config.toml
d_model = 192
d_mlp = 384
norm_place = "peri"
rope_base = 10000.0
attn_scale = 0.177
init_std_qkv = 0.0475
init_std_down = 0.00686
optimizer = "muon_variant"
lr_head = 0.00484
decay_fraction = 0.806
decay_shape = "pow"
final_lr_fraction = 0.0
batch_tokens = 16384
steps = 11127
MLP neurons of a small language model. Each row is named by its layer, matrix (down: output weights) and neuron, and shows model dimensions 0-191. Each number is 500 + 50 x the weight over its row's rms, rounded and kept within 0 to 999. Numbers have three digits each. A neuron's up and down rows have the sign that makes its largest values positive.
After each neuron's rows, "fires before" lists the tokens most often just after its 100 highest values on Wikipedia text that the model never trained on.

L3.down29:438486411495484470496490471421510494498374508499480484454514417501498452497462433462484503545479501519478526459457562554549521540466460536464516554596482520533446505563510572554425447569546505472528482406537532593457488534533492486528545562523536541566509446465551528470615449459489518536515595547557527533570489595519560496573521509504488496551399441545519453481461583472501531498470577497457425581391511573532456473426480530436485552417515424424532522552491574553610482452512545578566451571507583492482472457513586509463547453412547462517594518395494470549600584578413561493
fires before: " ", "00", " and"

L7.down229:536480451526490564485522444535553510399503476496467410439516596481531489436512594476591533521511527502562486573527513488598567476460482505489425455517492479405506476589511518542512561466508390429455443525499450477507601477438507548525486432458465401452515535489452523441524469429550597412479504477564449474539567487431526588369478568486524594515414552469545531525566513602523534395462392517576479518464518514427412518505484386517442526541495472467508482588473573502580534513505350467464436537488547486533549494509515474533494509410471477502472528459423460479564505498534520520
fires before: "t", "an", "ic", "as", "p", "in"

L8.down301:382496481519477434440464496461469541517436523579537579464459498600497399582487567567421442572519420459521479559532518486539566516454476531560524524564399551545504456493464462533514494459520588565597447505511522473544518431485554487493549510477406527514439555419483513545515376453422502543488384441506552485532488484536602481528617512540495518541562610453508441476563594543465512540506489482486578547446508498470503552493450532523478551481458407487506550493467479484481623394440541583567524547450509510530505493423493499523530477438423520505430478523412489554482446465416452433
fires before: "h", "her", "he", "t"

L4.down215:507494464519450451499524495575407452519479457502556464462467478506577516475495447586562528531482489492577533445488559599602485453474511409563479486383510448544548587475479451539513395449520562484489556534483509533437444524442370442585493504545461442519492582525590391510508570446414563399561559509452427515511444591434587433521489518530478471515532440510509483555475507508453456536516514457457560530439499564492557491607558541494472435485523535589515464459594563536553534541437485514404538526384496513555533528513509586519465453545482407530472490520552445547470536496457493419
fires before: "en", "g", "f", "ing"

L3.down14:514577469454452509595455455560570550430496569506442516509475504487502561491500527504475538600427473410514478478529549572566468505545437400437452595484541462519509599480421524451392491418526538417417550525533532467428432526525525493490463462564541428579506493472561502395598433477537547510472527479554412536544554568456630476439543432446462551511383483504528492461501517459422484521557476580490557510492473526392516535578548531410569596483500546568524529481550488516431515477489510525481530549539496494528377515423562470555531480543546505488501481439524577534566517485512541545
fires before: "ra", "y", "n", "ic", " be"

L6.down285:514527533452511461563477483508512556544445435471588319445495486480545523400496496551480412538544556475565577483498454563497536487453551517560577509589560530468505530467591518569497410500549494521568479481513581576502531547552474473473602610513510432494439547486573422553447562575427458533515454519504430506566478548489557439445487475526523568532477459449446544504542541473503491450503570596422566490397423425498450486516598570484490469475583429511420489553587484447479505538515598490490586525496521550509563587466525460515470478492429496443438423539446532521474530532483530490
fires before: " |", "g"

L3.down196:475428494618423605550550526519539455564509477425514481538459468445475463541452519501463565537483384490596440481478575454451452545490457484485571526500466454498491547443531476533441476491552518500570502475447563552512508518477514503505567510488446540454541541564450490568554497473514510519484403472502505423455519556426471525491404542551500455561446559517450456520390537468438519430509494556412417411438533460465431467557473533416491555396555543434378445492534571581417433429477572537492529550561490469411558539525501433524466439499538551407530539480447554406447484537540546564
fires before: "gh", "is", "ld", "s", "p"

L6.down111:487554486574409467503457484537569532518607414520582556529499458480552492472571457533573519479432452483435477430516521563461566516434563444503469513431462497552476546403531456566548512426600449546470529497504506494509453478485540505441513577457521540559417458510589506593408563533446541636529431447484416489441508521552532534629495494475455558548519535509464495590518548525495541498461473505509423472540502515443432463446575594570480459523510485489445400542510396452454472503482523497531533500439543548356490490487435542530541480455524476464432465566533540480403495559429447434
fires before: " ", " |", "in", "ig"

L7.down370:501524479518468542453467466470510420579544537559476526547464549591559471533479475506484547514448576506472506483529572491374485492515508508644534482396508569515475585495396494489449425564406575454608509565503451496558535505534512543540430484429460490535486585495381646484463517499474502524480427450511527438565466462529528511435502423502437486424447478523480500574537541443445569471539466484503423511618494519454521458562495454423511411419524562539421518549475456476427507490441478493579507479547472534451444589438480461511543488579557482492492535553541486519445448471426471610
fires before: "ich", "o", "i", "at"

L3.down52:410491519566565594563548441590456532422429481495526514492572501539477517385467573439507532527519491442523469480431480545476550439478471500485537571533522486553429591564493477537458467561540501491595505524518496518404532508501548392462441555468500535446433424412538560516459461504513514455489512576458529453460458553456454504473368506487515548569574467454520458639547594470536483433454505502431445463505537391511471501454474499467521438473519492492493447477513575511490555418587424462574547456505563509526563497553495535471549472379492502508420545458388517514432436444575440451
fires before: "or", "t", "s", "se", "f", "ld"

L4.down116:446506503527433561464482580523565446428462496475510526390526495607599511512491398523456483415493512550472546518541469504481455595450534451530462485447444614526535487541480564549471439406509439581539489490469426485535474511518523563593500486321490426531495411658550498521511540468503575454502491569422448451430596492440505522505515501548540505510423489481547563549505450558542500490582525523543580527501444503529441532529426492506450501461468513542522444504581504517604503484556481448510510467380549491512575460435433511499428464546518434510594551538511473497551564502515455511
fires before: "er", "en", "p", "t", "in", "e"

L3.down193:563476528516513545550473495534547510504457434570524454490529449523568564483586470467464502513426584472423524502563490444580459527549502500518530608531525525440386438415623510476483544515640563533509520529516494451520474470548567565436625551451562477565640507472488492536486530533470620508471513503508557513518481456566479567469513455493495485498492508580562583423514506401546536424527538549526516454559487444484389552509537530452460545612441517484547485533538506587448398586498545496466505575476539457481511470472477519438446569492487453419547492432501517494549585417456486534
fires before: "|", "|---|---"

L6.down163:542548440543481461426468476617497510457498556430412464548535509667451533475374466559597540503447502484502440528509474565407482533521433559564456499589478574486550362494486530422482503483595573439527572454504422432516510405478431485433543482552536464449529423473507553585501556441512458455529491446488489519498464459545522529453492556475530476517510476487504563427539488480524537420509566435492509489553423595603412527535506524540528529505596512528518463513488498523458514504454529504458538569499533473477510426502503559498543493542501544486606428562514495478602618515590498467
fires before: "|---|---", "|", "|---"

L7.down60:501442498475499493530524391549502469553495627536475428489515483499509524491545428528518529499502503445551530548471499439496601468521388598538516562561494531437607484531539540454412554579523455441502481566526479529489540486494497501476543533443538460547464387532586521458517542495500549497534544539483488497397499460586583440378597562457514573430469525466481555483624480455540551420542595490490492532514447588612431549483538454503529523476545479514546472548467555529582450510453458574487566574535541469561489456459469580504518453591453504460532521538467445454620586437460509494
fires before: "|", "|---|---"

L3.down317:502489485591532537494474497550541541507419540500539492533532465603449497592440522527525508509464419507507470478498515516466507512463449434440472455500460595473480496519592413594538458407459512507446403437439426567483502466394521543520538501505405524451634481585440491468438511521515521510428537470507488421482543523463466461496478527479515480621465487374569392484590577517522504557441440577597475565457523423540454486599504534450477524521464447542475471467494495508671510440487424447468551490513499421535529571425456514539497423508479492506519499434497508493505514544371512495
fires before: "al", "b", "p", "t", "es", "end"

L3.down46:520429518449521460539498549524598588470401618535611547492484480552567496535479516433478421542534437514459512453483481510496524507505446474548518536474452437461466459500437523525538432453550560502524497536533423439462626489604583572537455515475478441543467554436578490423482495504469500463562526403481459585548509446557604524568469515483495598594548537446439528540511525488557439516512537497486625636473487512527523468525512486552559427457544431440392484515532628527519547518468486559406516492507561479505508479547497486555513571515490534482548534453482516536515519637568512457
fires before: " ", " (", "ic", "ard", "ch"

L7.down360:539540532457548563529468503527449446520519470501551551534482598467467518374480547562601606569557554450534466486559474521467525435429494526492530512483428571427482539357519501491515588457463487468487543404457490524460513540587540560521467490505559467510460578440424502568465548362523443496540427430418519548467481512545503552502530523483530447516405560448612434559462482530522574481520451564576453419462486546532459531586464516503442471454560523520517500517524514486525467460485541564513428435574496501477539445473543529449474450441552462552538523491565551572377426487498379508
fires before: " |", " \"", "–", "gh", " ", ","

L7.down310:499505516551442525455499525422509476491492478565450547458599502598540528551429497589516487421459482540560487515496562517481472456517532508558580573443451466422471552452570531543493467482448462471407469442562464462476625515498486542595485561493529505509428532522537487505499511435404548521464500577472560430570517466513515460548464559456544482549518503372464476530576432475505506540510550578425511549535437459497421497581524415507467518550549483553477523427544615569451530536540536485341556520538480431565429520572472537544556465523414570486565511514496490553420498591510415588
fires before: "p", "t", "h", "ec", "am", "ist"

L7.down214:559517572549560474590598480488584440447474476533528495418488523517510550448476546473473454519535535488596564596572495540414550460478483405460497498527494584529503537460628479507481524532515453471441483451423604492414479463439555486522554467528456401446470483573618499406535453520577472524557534521503502410455441465490473478445495505383533456386520455577401564499496384527521506540470501499426442439431520532478434512528375488546565501426500541540555537481558508455458476552524428489529501526449549486521503456584511585475497555458569510558483573448488503473513463444510524527
fires before: "in", "al", "ver", "od", "6"

L7.down376:562465518482607482493391447516586438499544469510531525495566546514496595458526499419540472487432517405485467522519453518587541501450545479436519439565490563429511414460518484487527464448504440459560467440491507535526541492395539580406446512480481502483433433478483471467510491477511532526534522538481474491494490497416516510536563481507389609527543496557449488484520528563602424497382519604525570604534585410497471531520577506528535549447515515504512492591468454505441404469527427541532435611506524515518582473504654505543513515533546369543472474449430490504498451430466491460
fires before: "o", "ap", "ust", "un", "an", "ud"

L7.down136:552395452490513513564530523476485502381483534497430552535501549492490443603578477589397477465537457516530500518533529637521502489353528464562560479456574445587564573402486523561465490450476538560464562397570583478479505531459427445559467518522462469499420563531508488450485381407582458519520436542547508542560499503483542515631439481537532494552498566497448464480510463460485491553561534483463486531529501384531553493535481508485525592572540479466498485508540585545514566456475484546466491530491428491479544477484567617579500567443479523498531497574491476581486518488490456432
fires before: "art", "h", "t", "end", "ort", "os"

L6.down45:468468525544551450417567481615510396475507526540473553529447468548559486395447440437442496488588567408467589536525585497487518508510511564421514549499519524485385505479510534524571502506489564557620521374583457479485513453527506544497579581460502535452524483502608581622459533481440411465539492527418530501579493464545495505521487476476518591527484416511491553509485486576474545473545462521416590483456451558537518517434525521501472599511549433496416460490574600570433462417486580582488530513490528421464460510526514490463432539534490426526492556471525494473480546544475517492
fires before: " ", " R", " A"

L3.down206:534519533492551478522527495474524484449464530549471446502476438464411493565396473525447470600562599460497437482624430563507558512514442475522428478566438521461530413500515466468484567481554502458540494454546363587541437527542500543525465491479452533549484521426499474434523567465447403508604502507521376543568520566486558422560448553477526546428551508531504474465540498506591485566488477448459569424484361458475485394516498476512524565510553430455584451502446533573537471496505502484519452511554453437481546543503449483490466466628456479505469539599484523464537514552524369497
fires before: "ic", "ed", "ent", "ion", "u"

L8.down216:497506473540525491433478484444450485484524548499499554554534582428434485572436558473520554545390475487481439585468444456447528502451516553510551470465512549511458616493393490503504488458504428412519492467567548555513551522576488507524440435524437549480597566495474546501411525512507479675547542647503495522515521530497515393419471524582440501517393548557492454486474521524525416470473450608517520516565546489546540541437523468590497482621486458458482527473502433536438465473416522500436508456569582478499481527453472493521567535464517433523460414535536412489528542506515436598
fires before: "ich", "o", "i"

L4.down89:487541451554508515441425514497489524527585531539582465378543477552504520445486454567518449419488408511440592360438473486613514437406602478448506437568559500472566415423470486493528549448515375468610466424468570494463540491579555519500431477542478543560356491464565482532553494535496522542521561460407434549532541481457554494515601476536512538555486446497480539490545461538503438480441505500522518534548507458470480544494521478557481477569469568631510453575477530435478426484501398560485448581452516543452529468544469563522459527516497491560524558489499498489471496462521443505
fires before: "o", "an", "un", "u", "ack", "a"

L4.down84:519533521579495497447511566587545448522525600471473507614468478550513477473448427501494429453511460522513543466441570488417492456529469468563555491507494520412443585504472426490590547519544532431595539542533520528569372564467516449510541432498513559465483574498492533544468493508480536536527534515455431577517507510447516490457539493512481545509545520474437472467551471422566558546582483455464531490401471529526469555511569528508429492469421490558429571497501587583553483499543547498540464591597402464465529565544572572538620515573426514475367494583423482545576562461557558507
fires before: "o", "our", "ur", "p", "ust", "id"

L8.down82:387420500504451436418534491578500464425527431499556486529480603533465394505525500464425491495518474452489458457517543560501452468550363468475485453537377497501559493419471523525511491452515540560448561444530507471541499501560424589521466471472442481574461579534422517507602560461528494474497463494478523542510516490528555504510592453517558537513530586465516458441460589541533510422597434449452496478528498523460504575443528557425522552373538470527504481403499518526531470567530481565499519550536480561419425416402510548443463602431426508531470518410489550497492513497451456387
fires before: " |", ":", "es", ")", "–", "um"

L6.down150:579462490496471531495488514562456472455444443464580523551506502515508541475528471471512480455589446491480392562496517535607534463443531582561556488541539487516440512453543422584555551456542475511469426503499542516531454476448447578462461485494503524450452516527472513550513519555493526571435452507530448497488523506477539560502471533482403531421524557429462537506521424528514560585483527393504538520467642502434526550532460548558522505393592468601601433602385458519420568511467480494514521556455488408580625537495574569549501556536447438457444582466491527535511555542453566423
fires before: "o", "ect", "our", "ust", "un", "ur"